Weights of a small GPT-style language model, trained from scratch on English Wikipedia: 8118 steps.
MLP neurons of a small language model. Each row is named by its layer, matrix (gate and up: input weights; down: output weights) and neuron, and shows model dimensions 160-255. Each number is 200 + 30 x the weight over its row's rms, rounded and kept within 0 to 999. A neuron's up and down rows have the sign that makes its largest values positive.
Before each neuron's rows, "fires after" lists the tokens most often just before its 100 highest values on Wikipedia text that the model never trained on.

fires after: "\n", "-", "|"
L2.gate361,199,230,230,214,244,200,171,197,126,213,156,236,251,194,194,205,173,198,208,205,219,163,176,201,227,207,219,197,182,199,170,268,194,203,198,191,160,219,195,199,204,169,187,217,180,215,143,192,217,227,162,252,204,255,222,206,205,206,189,208,226,174,211,171,177,213,208,177,197,258,177,188,141,222,255,173,179,225,224,164,223,194,238,167,229,168,200,227,172,257,228,260,200,140,226,174
L2.up361,270,164,201,204,177,225,229,156,196,195,229,182,208,185,220,198,194,202,195,196,195,167,200,221,160,174,154,176,227,227,221,205,222,190,247,191,163,201,231,177,244,201,217,217,236,231,229,178,208,182,188,224,212,223,239,216,149,194,224,181,229,184,185,180,185,250,199,190,222,290,198,218,185,190,223,231,215,220,164,185,227,225,166,183,211,211,231,198,246,209,199,239,171,151,150,186
L2.down361,159,191,267,148,247,194,212,161,188,208,187,266,234,197,147,208,229,220,204,217,196,189,207,159,210,216,213,189,198,161,143,187,226,207,150,221,223,188,221,175,121,161,147,212,237,221,187,222,210,165,159,224,199,165,178,236,204,219,237,206,198,141,213,224,198,178,197,178,225,153,208,189,160,238,204,141,178,178,244,189,227,194,212,198,196,198,149,215,182,199,219,258,235,217,217,179

fires after: " |", " (", ",", " \"", "^{("
L2.gate1306,183,178,196,196,194,178,104,253,235,159,241,191,225,197,236,228,172,214,216,213,207,138,211,194,250,119,150,246,204,211,187,239,260,215,173,178,199,220,175,234,165,149,234,109,204,230,289,228,190,206,208,212,206,208,175,236,184,266,158,228,226,186,197,194,240,243,118,198,241,156,211,239,200,178,178,197,160,165,232,170,203,204,181,171,231,166,197,199,201,209,220,193,227,206,229,209
L2.up1306,193,214,205,190,173,245,186,160,238,202,193,189,284,213,259,215,220,184,319,210,184,159,204,188,222,190,154,201,219,215,237,204,216,145,119,163,184,191,205,192,134,202,196,132,205,217,214,194,235,205,177,231,212,182,202,305,142,215,194,229,193,198,180,170,200,190,156,211,207,222,174,210,162,235,211,138,208,242,234,168,214,199,223,158,225,167,262,152,227,166,205,256,238,199,283,234
L2.down1306,180,214,197,213,202,175,199,228,187,175,194,184,190,179,160,160,208,176,141,193,183,234,190,235,155,227,213,221,211,208,196,182,152,214,269,232,200,213,172,186,236,220,162,309,155,192,181,161,194,229,200,158,201,245,209,137,190,161,157,151,171,205,185,216,177,215,198,198,168,209,210,186,243,184,184,230,187,176,182,227,145,169,198,279,187,230,170,231,171,173,210,199,188,203,108,197

fires after: " |", ")", "})"
L2.gate548,231,163,209,198,174,172,173,238,228,265,169,204,179,274,204,198,185,225,218,180,221,177,188,176,199,196,171,210,208,169,186,208,223,183,176,196,192,194,219,225,190,184,201,230,164,181,126,228,181,172,134,201,194,233,196,184,171,205,247,187,155,221,138,161,202,200,140,205,215,204,121,210,200,178,200,241,226,156,199,178,240,214,216,221,253,180,170,228,212,187,240,156,179,181,235,198
L2.up548,190,212,192,171,211,205,200,218,163,188,205,230,175,193,250,132,159,221,151,255,178,208,168,202,148,223,158,230,230,236,201,241,179,220,255,194,213,238,240,217,208,188,183,229,195,135,227,196,213,231,208,221,207,215,240,234,224,240,195,172,226,162,249,218,206,237,202,216,145,191,220,180,209,179,203,207,186,236,232,195,198,215,188,203,245,179,210,202,198,235,176,253,226,216,216,209
L2.down548,234,210,203,216,193,160,192,190,217,256,169,213,196,188,191,253,228,237,251,168,204,217,164,178,236,182,213,216,215,211,227,178,197,224,179,196,217,173,155,168,217,175,211,210,176,228,202,209,165,192,156,146,185,211,204,184,166,183,228,221,154,218,177,139,196,169,145,241,222,203,140,249,183,207,220,212,236,152,169,202,222,195,238,201,199,244,162,216,198,150,188,153,212,175,231,165

fires after: " the", " in", "===", "==", " (", " of"
L2.gate1428,183,211,185,210,213,214,183,150,211,164,258,202,196,195,181,141,192,244,216,191,220,196,130,179,221,207,187,276,242,173,257,165,202,247,222,223,197,191,216,225,192,198,194,183,230,246,210,200,185,210,166,166,199,195,215,225,228,239,250,246,200,197,190,192,191,186,206,159,196,217,210,211,187,118,205,171,210,170,195,188,200,244,158,218,204,185,213,226,163,249,197,205,234,203,186,194
L2.up1428,191,201,187,214,193,214,213,128,200,196,219,211,196,192,181,163,187,230,253,201,244,177,173,225,166,156,204,278,247,199,224,161,193,227,216,242,195,197,191,225,183,237,227,207,233,210,208,188,190,211,168,193,209,156,180,211,216,240,217,267,224,224,232,177,191,183,202,175,191,211,222,195,171,86,219,173,212,161,203,186,198,210,210,190,231,170,166,198,152,236,225,189,215,195,185,208
L2.down1428,237,198,223,236,193,139,201,259,145,178,198,192,217,222,243,256,170,187,209,149,200,178,258,232,208,177,210,146,90,249,225,245,224,211,211,155,199,248,198,200,165,240,214,193,182,181,207,184,197,187,174,219,207,185,186,157,165,161,177,183,207,189,202,193,203,213,184,220,238,201,179,159,190,266,215,225,194,236,226,206,249,139,242,198,202,239,203,183,184,186,207,182,168,244,153,172

fires after: "\n", " |", ")", ";"
L2.gate1303,200,220,219,213,190,218,189,237,196,259,223,150,190,238,211,246,230,224,217,208,209,155,142,186,208,209,125,221,201,186,158,185,142,266,169,160,246,197,125,178,222,162,171,240,192,155,239,228,180,189,158,196,184,178,219,217,179,213,156,179,187,171,186,179,200,209,215,200,197,136,188,145,247,186,160,169,235,237,186,212,232,207,227,281,279,212,171,200,215,219,209,157,167,159,168,169
L2.up1303,175,212,121,159,158,230,217,220,184,222,194,229,239,204,130,203,172,189,184,212,200,203,196,211,205,212,171,211,226,183,197,193,206,194,203,194,263,197,199,195,223,209,218,169,205,194,202,253,200,184,186,216,169,190,230,221,232,229,215,167,232,181,147,179,206,159,182,228,212,189,207,179,166,227,160,198,204,212,192,214,239,202,208,179,219,207,221,199,239,244,230,125,181,204,113,205
L2.down1303,197,201,227,195,231,216,225,222,178,205,173,191,200,217,238,208,192,186,244,186,221,142,180,191,225,264,185,212,187,221,208,238,143,211,168,207,160,164,155,175,227,196,182,211,191,182,226,188,206,251,200,183,204,178,230,175,151,197,146,192,170,194,175,159,219,242,211,247,161,121,167,178,241,206,184,197,200,235,182,180,180,222,205,229,241,254,152,187,117,232,216,188,213,220,204,183

fires after: " the", " to", " a", " in", " for"
L2.gate1518,177,262,197,187,211,165,174,190,200,235,200,171,145,229,162,186,219,168,188,159,228,163,200,127,239,183,239,223,231,188,162,215,195,183,227,209,190,184,204,214,223,220,206,208,180,161,187,178,164,209,231,147,204,228,208,229,186,200,159,201,152,171,186,132,142,212,216,156,266,197,191,210,237,184,224,202,230,212,209,180,158,246,148,221,158,210,224,162,240,251,161,192,226,138,227,144
L2.up1518,163,219,210,232,179,199,186,227,183,185,228,129,183,140,185,182,127,172,282,183,187,213,168,220,195,143,237,168,141,164,171,161,189,232,173,206,246,176,155,235,181,227,243,185,217,204,207,191,220,216,194,185,234,215,208,139,176,253,228,218,192,184,127,182,186,195,162,238,206,173,246,193,256,159,185,250,208,199,203,193,203,200,243,234,257,207,233,172,147,180,205,198,225,178,209,210
L2.down1518,242,200,169,155,219,214,204,184,181,198,170,261,207,217,195,182,259,165,160,230,226,210,231,178,248,168,145,221,198,211,222,249,221,168,210,187,172,217,253,188,242,193,160,183,185,169,164,199,194,232,214,208,183,236,173,233,205,172,212,152,206,189,231,234,174,217,196,158,211,240,175,179,167,249,240,176,238,221,188,189,223,239,157,174,127,243,237,210,230,243,203,220,182,193,220,159

fires after: " the", " The", "The", " three"
L2.gate1487,191,165,188,209,201,214,224,166,171,163,231,169,284,226,215,157,161,160,233,174,186,206,178,192,215,210,208,238,183,215,231,198,183,186,197,166,208,182,165,230,260,191,194,176,144,222,225,185,178,201,205,225,161,195,205,189,195,204,202,271,196,232,179,199,172,228,230,207,184,165,256,175,164,224,204,219,229,236,226,190,248,219,155,174,174,204,230,212,193,234,189,210,195,203,197,201
L2.up1487,258,202,207,208,153,147,186,212,200,164,248,217,187,193,159,243,193,233,179,120,220,190,143,159,217,188,198,225,200,241,210,179,241,232,195,213,262,148,224,161,193,177,213,237,219,265,248,233,118,214,191,179,231,217,197,245,209,220,259,172,210,169,191,184,272,170,189,193,169,142,200,167,191,199,198,196,193,213,190,186,207,208,243,141,175,198,201,192,259,201,166,225,231,166,229,183
L2.down1487,176,194,184,162,231,201,204,160,181,179,200,168,248,223,248,158,179,183,218,227,164,227,222,221,209,251,209,151,156,195,222,209,146,198,171,172,206,193,191,234,212,219,232,214,194,175,170,199,239,188,167,207,170,201,224,172,207,182,157,193,195,228,211,252,165,207,182,202,169,180,217,200,183,206,206,221,194,178,221,191,205,184,146,210,202,208,195,210,147,193,204,215,208,234,208,190

fires after: "-", " (", " \"", "."
L2.gate518,148,185,194,206,189,181,167,191,226,239,207,210,177,164,122,152,217,185,225,259,206,174,214,189,233,154,179,235,211,182,163,139,165,150,234,164,208,195,193,218,231,160,145,214,176,205,270,186,180,193,240,213,182,246,207,207,185,214,212,219,205,189,162,181,186,163,249,151,200,204,213,186,242,230,197,163,203,183,191,168,135,159,246,194,163,173,193,227,192,143,178,206,175,217,163,178
L2.up518,220,171,154,201,186,167,110,173,207,182,226,285,171,198,192,230,175,147,221,205,184,201,226,216,194,188,176,188,204,170,261,246,198,224,214,217,188,161,183,239,156,191,218,204,192,268,200,220,237,206,150,192,202,174,212,166,201,176,184,204,230,219,189,209,217,193,184,133,136,224,200,251,191,211,219,183,215,174,227,205,164,223,216,203,242,226,245,167,219,184,221,277,258,199,226,207
L2.down518,214,230,212,172,192,242,222,175,184,156,182,175,176,203,99,226,223,311,182,176,201,225,248,213,223,205,179,237,175,214,182,214,183,171,208,206,209,174,216,167,249,177,132,208,220,152,155,245,172,184,173,183,255,227,236,172,187,225,205,211,190,200,249,155,195,224,211,229,226,165,202,193,243,201,197,241,206,213,133,167,190,211,182,208,175,221,246,222,134,162,146,165,179,173,155,186

fires after: "|", "–", "-"
L2.gate975,181,176,146,176,163,228,206,150,238,205,219,187,205,222,228,234,207,185,195,235,156,205,240,159,181,209,196,189,165,150,225,173,209,205,165,183,217,206,195,227,175,202,269,174,245,197,197,200,241,193,238,194,203,190,173,173,215,206,138,213,231,241,219,218,240,186,197,220,192,178,191,191,168,187,253,208,217,203,162,133,192,211,200,162,220,195,223,205,209,193,232,134,189,201,257,251
L2.up975,210,208,188,150,193,223,185,138,237,223,216,218,171,240,167,187,192,187,231,190,157,229,195,198,196,209,182,175,264,194,230,202,171,178,206,218,272,210,179,234,198,193,218,205,219,155,158,148,196,169,201,215,188,202,152,222,167,196,178,198,230,210,151,174,209,165,183,214,233,200,207,234,176,206,262,212,195,168,190,212,205,242,225,222,240,193,163,230,200,173,193,227,228,207,154,216
L2.down975,218,136,229,217,200,191,199,210,158,135,184,172,247,221,213,216,238,229,153,223,185,238,202,160,206,222,247,214,147,144,213,246,180,259,195,205,202,154,245,181,206,177,160,209,141,161,227,240,207,240,181,232,192,195,210,176,252,211,187,187,151,270,211,184,227,204,190,209,162,216,166,189,255,177,195,215,203,238,267,158,182,206,141,152,158,218,225,186,175,217,209,129,201,146,165,232

fires after: " |", " Grad", ",", "loan"
L2.gate767,177,190,229,198,192,169,172,225,182,199,234,215,206,217,175,155,228,165,236,190,189,197,135,188,206,225,151,192,180,197,224,223,192,250,261,211,146,239,225,190,192,204,233,166,239,176,194,228,215,178,178,246,236,197,136,195,168,262,190,223,198,170,198,154,164,160,252,212,196,274,179,158,201,209,170,183,209,205,148,200,193,172,216,199,216,191,174,304,185,226,250,127,254,178,214,197
L2.up767,253,194,171,159,202,151,170,201,192,189,183,220,169,194,194,174,218,211,183,220,195,200,224,178,217,240,166,216,201,145,178,220,189,210,227,196,167,166,196,217,191,218,220,183,175,204,260,237,205,235,206,202,231,172,257,210,207,231,218,294,202,191,199,155,202,179,203,191,193,202,168,201,135,159,202,224,142,198,146,178,218,208,201,185,178,163,168,178,177,205,200,175,282,226,185,250
L2.down767,203,201,236,221,196,246,214,151,203,231,259,159,232,187,232,217,174,192,193,124,205,191,199,190,173,134,220,210,187,261,219,185,205,232,171,182,234,204,199,177,197,216,216,206,202,216,175,179,225,154,154,198,186,243,174,176,205,163,204,112,223,251,192,168,170,241,191,208,186,157,231,171,270,202,203,210,262,227,250,219,204,175,177,202,227,204,229,222,184,236,201,192,183,211,196,169

fires after: " the", " is", " The"
L2.gate1403,227,226,193,217,168,191,185,267,208,267,224,177,186,202,199,141,227,177,248,181,116,174,168,233,252,197,259,270,209,131,170,242,224,213,170,211,234,146,186,192,221,251,229,166,143,188,172,174,220,243,147,210,195,168,115,210,217,202,219,179,247,218,228,164,152,169,227,204,204,165,158,220,256,227,194,258,213,245,214,202,219,226,190,199,203,200,237,214,201,187,196,233,181,240,197,204
L2.up1403,197,223,198,197,201,196,170,228,179,205,202,229,180,222,163,174,201,215,258,154,223,122,160,173,212,194,220,277,186,173,150,218,222,219,217,207,193,131,188,205,187,199,230,205,166,216,263,221,238,263,167,212,140,216,139,225,221,241,242,211,255,188,184,172,199,160,200,242,196,139,193,192,271,194,211,203,211,214,229,205,195,206,197,199,218,228,215,222,182,199,231,172,177,146,206,217
L2.down1403,217,145,208,238,212,209,264,163,180,134,159,192,206,137,196,231,246,198,199,254,227,302,220,195,145,175,170,139,194,280,253,231,214,146,219,188,190,250,235,223,156,165,179,190,251,178,246,159,156,188,217,199,240,204,258,187,150,216,215,214,148,199,203,232,169,193,184,187,231,220,236,172,155,189,206,179,252,164,191,191,201,240,217,176,181,218,154,209,242,187,233,193,226,208,252,181

fires after: " |", "-", " of", "|"
L2.gate1067,251,150,188,177,232,248,165,166,192,207,208,207,209,191,167,226,233,173,227,165,197,160,192,205,176,191,215,224,146,210,183,169,189,243,192,179,168,212,200,227,201,202,200,209,228,188,272,202,211,180,164,231,224,245,226,267,170,194,273,192,236,155,184,189,214,194,186,161,261,225,215,176,231,204,231,190,145,178,246,236,210,187,161,220,211,247,192,254,249,228,227,226,193,205,205,209
L2.up1067,194,177,226,172,180,218,232,183,128,148,161,218,196,148,214,182,121,225,200,189,195,220,220,192,178,179,159,176,189,226,244,196,168,191,211,210,218,226,256,245,213,217,204,165,203,231,231,129,187,227,208,212,103,192,192,148,219,212,201,174,211,165,185,189,186,198,194,234,187,199,237,164,211,197,240,185,237,205,246,189,272,192,181,213,207,173,269,197,220,147,198,192,207,175,232,236
L2.down1067,193,198,181,238,245,216,158,227,180,202,207,209,190,205,163,191,251,179,178,212,162,167,170,256,201,180,226,210,127,186,193,193,181,227,149,208,176,193,201,225,188,205,208,217,208,174,209,213,223,213,156,218,244,228,209,251,220,208,194,238,234,186,213,246,218,195,188,120,205,227,207,199,194,188,183,234,150,226,221,197,144,195,125,133,179,209,164,213,237,277,193,224,213,201,213,231

fires after: "-", " |", "|", "\n", ";"
L2.gate634,204,199,218,180,229,154,192,175,182,214,217,244,162,212,195,175,208,229,212,165,203,199,178,189,172,166,195,135,210,162,247,182,188,204,168,177,196,172,213,206,200,152,174,198,257,216,256,218,168,190,197,183,211,145,175,223,213,220,185,172,236,142,213,239,219,204,204,175,174,237,222,247,176,246,170,184,173,192,242,190,156,243,215,203,205,207,204,200,202,204,222,235,222,183,206,238
L2.up634,186,199,199,258,216,221,197,253,209,222,159,205,173,178,169,177,238,168,181,180,212,226,183,214,208,173,213,184,156,200,235,164,148,174,179,181,247,237,172,233,200,193,152,214,192,182,180,189,188,250,251,216,198,189,242,227,206,228,214,205,202,199,220,193,163,225,238,185,171,249,196,217,184,217,103,177,216,173,254,229,232,165,245,221,188,216,214,204,106,180,196,213,199,222,229,226
L2.down634,247,203,217,165,189,215,177,163,207,216,228,174,206,230,239,250,193,194,147,152,204,154,234,202,178,232,177,204,244,158,199,231,263,195,196,221,226,192,175,143,208,199,213,203,207,234,98,250,199,186,198,229,193,206,191,182,193,213,175,203,202,185,183,223,189,191,215,190,201,104,223,211,220,175,251,209,226,202,192,164,233,263,193,180,220,188,146,156,234,182,216,191,214,201,137,222

fires after: " |", "|", "-", " •"
L2.gate817,169,245,199,164,184,206,178,218,190,197,221,146,164,257,200,182,212,222,201,218,221,219,196,195,185,156,238,215,180,192,190,185,224,206,186,192,230,175,168,260,169,220,188,241,187,214,156,219,255,201,213,155,226,204,201,198,234,191,195,185,237,163,159,179,264,166,128,232,150,174,226,190,181,174,232,153,159,215,275,252,232,241,174,189,175,217,144,234,171,206,227,173,173,155,222,193
L2.up817,212,254,169,215,199,231,208,168,214,227,197,190,197,203,248,152,269,271,176,220,219,203,181,257,166,191,162,161,117,181,190,228,235,212,212,157,219,243,185,202,256,191,163,188,201,147,187,202,166,250,243,182,205,194,175,183,155,222,151,198,234,223,178,260,195,163,231,154,213,241,161,226,209,247,222,246,127,215,204,233,175,204,220,240,190,256,162,191,196,187,168,186,215,217,262,164
L2.down817,207,167,194,183,167,155,192,203,210,198,230,155,199,207,186,215,138,176,195,207,190,207,212,139,225,180,221,229,247,210,223,214,179,208,175,208,149,178,211,203,176,191,242,221,222,278,205,202,233,118,176,212,249,179,218,220,194,186,236,211,180,164,190,162,226,246,180,245,176,173,245,230,209,156,193,141,294,158,187,136,227,186,193,143,194,168,221,220,186,197,218,241,189,187,140,193

fires after: " (", " |", ";", " the"
L2.gate1335,186,240,209,149,195,237,202,226,195,209,169,207,187,223,152,219,209,181,156,175,215,195,234,223,194,196,203,176,166,222,192,197,177,185,137,254,225,184,196,225,189,229,170,155,183,173,230,152,220,277,156,244,222,124,183,174,190,227,229,193,228,185,177,231,225,203,232,246,165,207,246,224,150,234,189,157,189,182,228,226,242,206,205,148,165,297,183,220,155,209,181,201,193,187,230,213
L2.up1335,176,234,249,144,209,245,215,205,213,202,161,192,211,213,114,249,177,209,140,183,201,196,205,218,178,175,235,161,164,221,202,228,204,179,168,235,228,194,216,236,199,219,202,167,184,191,205,153,210,251,143,191,187,156,175,221,181,216,197,133,180,197,207,222,243,171,185,257,193,219,235,221,138,252,207,167,197,202,157,197,226,145,226,135,211,294,174,188,156,197,187,206,179,197,243,206
L2.down1335,217,185,171,222,205,196,233,169,153,213,210,206,243,183,268,176,155,235,203,198,198,188,139,133,175,219,202,180,219,248,286,237,219,173,234,184,185,193,227,207,180,251,154,196,187,209,178,236,215,188,231,192,204,231,188,219,235,193,189,186,143,224,179,198,202,194,217,139,239,197,138,179,217,209,221,163,195,182,219,184,147,170,193,189,277,195,197,206,234,214,150,197,212,225,177,217

fires after: " |", "|", ":"
L2.gate1427,259,207,219,222,238,172,210,132,164,176,213,215,200,169,169,220,225,201,245,178,219,147,206,207,136,195,239,234,228,241,160,141,174,277,220,193,238,217,181,163,191,196,191,213,252,187,201,164,210,214,187,181,200,194,198,197,170,232,222,211,210,187,195,209,166,185,175,186,221,200,147,236,237,229,213,201,201,217,236,201,223,257,252,191,223,167,229,229,185,182,282,157,194,218,235,198
L2.up1427,244,219,207,245,207,159,226,212,153,211,211,156,205,262,220,242,193,206,231,169,241,193,148,135,205,200,191,172,173,182,185,215,207,226,215,194,209,200,190,189,188,225,177,239,263,252,137,203,190,207,214,228,177,231,189,164,172,224,184,200,225,179,182,202,191,256,206,224,171,241,157,224,172,235,202,192,196,205,176,220,191,208,216,234,179,186,223,189,202,193,172,206,206,200,229,224
L2.down1427,195,230,233,227,178,168,206,253,159,207,217,160,193,192,205,252,200,198,182,198,235,222,200,144,241,141,203,162,180,168,172,222,199,218,212,223,216,213,197,209,191,242,144,235,279,226,165,222,165,218,189,230,163,246,192,181,149,190,179,164,205,203,149,198,229,254,227,221,182,221,158,193,153,193,191,201,192,186,183,222,194,224,201,224,161,195,192,190,186,201,156,211,194,164,239,191

fires after: ".", ",", " ("
L2.gate1396,180,187,154,188,214,176,179,240,214,205,183,194,155,191,165,171,186,167,198,149,173,182,190,161,176,216,199,187,199,247,237,190,222,232,188,211,211,195,183,192,219,232,198,187,182,175,238,154,172,165,225,169,166,162,172,235,210,201,218,174,211,174,212,215,178,210,214,241,248,242,181,223,180,223,188,212,190,218,197,208,211,174,156,206,248,179,207,198,179,200,181,223,221,202,187,237
L2.up1396,224,234,219,214,160,215,178,189,211,192,149,179,171,214,230,199,185,233,247,174,207,197,202,237,180,144,175,189,216,236,213,225,180,240,194,205,210,227,187,204,179,237,218,125,268,170,265,183,196,233,165,238,207,191,209,212,255,193,244,197,228,224,149,221,183,155,245,176,203,249,202,187,199,197,220,175,197,174,302,147,200,204,186,227,170,149,209,203,250,188,199,162,194,215,217,174
L2.down1396,156,195,181,163,216,185,227,266,158,178,222,224,224,193,161,212,204,164,202,210,151,203,208,148,235,226,195,206,206,185,198,151,191,179,175,220,188,204,176,148,225,172,111,255,126,238,191,200,172,174,269,168,197,228,179,173,161,196,171,208,222,216,206,173,162,224,179,204,184,156,161,211,266,208,186,221,201,245,153,256,199,158,229,158,242,230,213,176,196,251,229,184,217,177,205,214

fires after: " in", " of", " to", ",", "id"
L2.gate1552,181,198,197,246,235,215,239,212,200,148,200,219,221,214,179,156,218,236,169,270,172,232,169,158,187,216,253,176,189,239,273,205,234,171,223,193,223,133,203,228,231,215,223,199,177,224,189,252,183,191,147,135,177,204,185,208,197,148,152,204,157,106,182,259,227,156,220,173,155,192,186,148,204,197,199,165,217,215,145,188,206,233,146,195,212,134,173,185,167,174,154,218,201,233,153,192
L2.up1552,225,222,194,198,220,137,248,197,160,190,183,214,194,218,180,198,163,163,224,219,174,194,162,252,223,244,229,198,237,238,166,197,222,201,234,207,194,172,181,191,205,195,220,147,201,200,219,199,208,184,149,187,227,190,147,212,209,185,169,207,198,152,193,230,198,180,178,209,183,136,149,163,203,216,227,237,235,161,243,247,166,207,174,238,232,148,202,180,204,189,176,199,178,203,181,235
L2.down1552,192,198,231,157,217,242,156,213,264,227,245,264,211,184,205,204,279,219,201,137,220,190,237,192,248,237,182,237,187,207,212,215,207,193,175,203,202,203,169,228,220,205,201,211,216,238,192,202,164,210,230,171,146,203,204,199,244,201,219,148,209,246,236,206,255,261,180,197,253,167,251,190,224,179,202,174,209,242,210,148,179,224,203,206,149,170,184,208,248,180,178,202,187,195,211,169

fires after: " (", "–", "′", " |", "°", "|"
L2.gate1349,185,158,227,214,166,151,169,228,232,162,187,213,209,255,176,234,197,163,198,288,151,170,180,145,219,207,178,188,185,207,200,173,144,208,185,188,284,177,183,163,154,203,218,209,260,229,206,157,213,207,239,241,272,218,164,170,201,211,286,199,170,200,210,262,181,208,192,209,174,176,169,198,259,233,220,256,238,218,173,208,219,183,160,227,176,208,194,157,175,175,198,167,218,199,209,202
L2.up1349,253,242,237,199,199,191,235,172,174,202,176,216,220,185,199,207,222,180,216,146,222,156,266,237,222,183,168,192,234,160,179,245,193,231,216,240,231,257,215,228,250,199,217,227,199,193,188,243,184,196,191,164,171,172,207,213,203,238,234,190,208,187,224,207,238,197,234,213,175,214,238,198,123,183,198,165,223,207,205,218,220,205,210,218,221,195,223,200,160,172,191,229,178,258,164,234
L2.down1349,138,220,192,172,184,172,209,225,189,201,213,203,221,233,204,221,181,184,146,266,138,183,142,164,127,177,165,230,174,196,169,213,160,191,170,216,207,193,196,188,135,198,207,168,191,236,196,168,173,206,249,213,249,265,211,160,191,163,234,212,210,220,168,208,168,195,160,200,216,155,157,206,270,201,243,225,193,242,229,198,167,170,182,186,202,199,143,176,175,196,212,171,218,90,218,172

fires after: " |", "|"
L2.gate1116,227,233,207,170,225,221,138,215,223,257,182,243,243,234,168,165,215,196,198,238,172,208,143,206,206,250,189,209,198,241,208,148,219,226,188,247,231,225,193,265,196,204,196,233,211,219,246,194,175,238,213,204,182,156,162,212,164,228,231,181,170,172,207,185,210,190,203,195,196,206,233,183,156,254,192,167,206,214,254,200,157,228,194,230,246,206,247,252,199,192,201,187,190,148,162,202
L2.up1116,225,259,230,185,240,192,181,219,205,224,264,235,180,269,178,164,145,208,213,192,198,192,176,207,217,188,181,191,227,237,222,176,209,197,200,187,271,282,170,218,250,202,145,179,196,252,246,189,174,198,179,229,205,184,141,208,205,278,224,164,169,163,196,167,196,253,207,214,215,191,146,209,198,238,179,204,217,227,274,218,182,202,165,232,277,169,227,226,198,157,222,180,230,164,161,194
L2.down1116,169,203,222,256,165,173,229,197,168,178,207,183,174,198,232,230,183,202,185,195,208,180,211,140,242,178,238,205,270,182,206,244,178,197,210,201,187,170,236,227,196,187,179,228,216,188,249,224,148,203,235,187,177,260,231,190,181,198,193,211,233,213,222,228,172,255,211,190,196,178,153,220,190,219,218,218,177,192,220,217,221,189,215,211,196,231,151,172,135,173,180,172,223,205,208,177

fires after: ",", " an", " |"
L2.gate437,223,201,216,181,281,203,233,233,237,203,176,216,176,227,154,199,247,205,211,164,263,202,185,188,107,212,193,201,213,191,223,157,177,179,133,169,182,217,232,162,211,162,234,208,217,194,295,226,188,208,200,237,177,210,134,169,248,225,261,195,189,238,168,179,217,213,212,209,221,198,186,200,243,210,187,159,252,172,241,154,223,159,228,221,176,199,181,219,151,172,140,166,200,200,207,242
L2.up437,216,241,176,204,237,184,198,204,219,207,181,187,201,199,215,172,196,199,198,184,220,264,185,186,209,224,247,180,164,200,240,298,180,175,212,155,152,226,220,196,213,239,216,167,182,236,190,191,199,174,248,208,245,162,233,213,205,203,144,208,173,157,190,230,182,158,202,234,184,173,213,219,204,118,198,188,209,176,225,179,185,237,183,178,172,217,218,218,156,175,207,237,185,193,218,251
L2.down437,211,216,243,177,229,201,187,208,246,210,195,209,191,226,182,206,169,196,169,187,161,158,212,218,197,234,160,269,213,185,212,107,203,195,213,223,188,194,187,204,212,187,209,214,188,207,175,170,188,226,200,200,195,228,226,220,195,167,182,185,258,215,180,171,188,255,203,143,192,233,193,165,192,286,170,213,199,223,227,248,215,184,188,159,203,203,225,203,194,176,208,138,217,220,208,164

fires after: "-", "|", " (", " •", "\n"
L2.gate281,195,189,193,197,251,194,247,191,166,209,168,206,187,223,175,185,248,174,173,192,181,138,236,213,226,203,206,145,235,242,148,214,187,206,239,241,178,258,193,206,201,219,215,161,148,186,185,195,256,198,213,228,228,211,193,180,212,262,211,161,200,204,145,201,148,144,212,192,216,227,146,192,243,254,198,218,177,162,184,167,173,174,194,207,242,210,223,216,211,214,183,177,230,229,182,185
L2.up281,288,203,194,172,201,236,203,196,173,238,211,214,219,236,193,194,172,198,188,192,188,172,224,215,170,236,193,181,186,232,186,235,175,162,193,222,147,238,177,213,175,221,264,157,230,157,142,177,220,208,142,240,162,199,253,202,179,266,234,153,206,225,245,202,198,178,206,178,193,230,147,147,227,175,219,229,175,187,157,148,236,169,205,199,215,203,174,245,196,168,178,193,204,206,154,218
L2.down281,152,215,197,222,214,160,243,181,201,166,240,206,175,178,199,199,252,225,178,179,216,198,194,184,240,235,179,170,234,192,210,140,213,202,191,158,161,180,229,186,235,164,210,263,207,241,223,220,185,172,210,166,267,209,151,233,253,134,183,273,210,221,155,217,245,217,199,193,179,185,221,223,220,210,157,169,215,225,251,188,181,156,209,208,212,191,200,181,232,291,255,253,208,212,194,169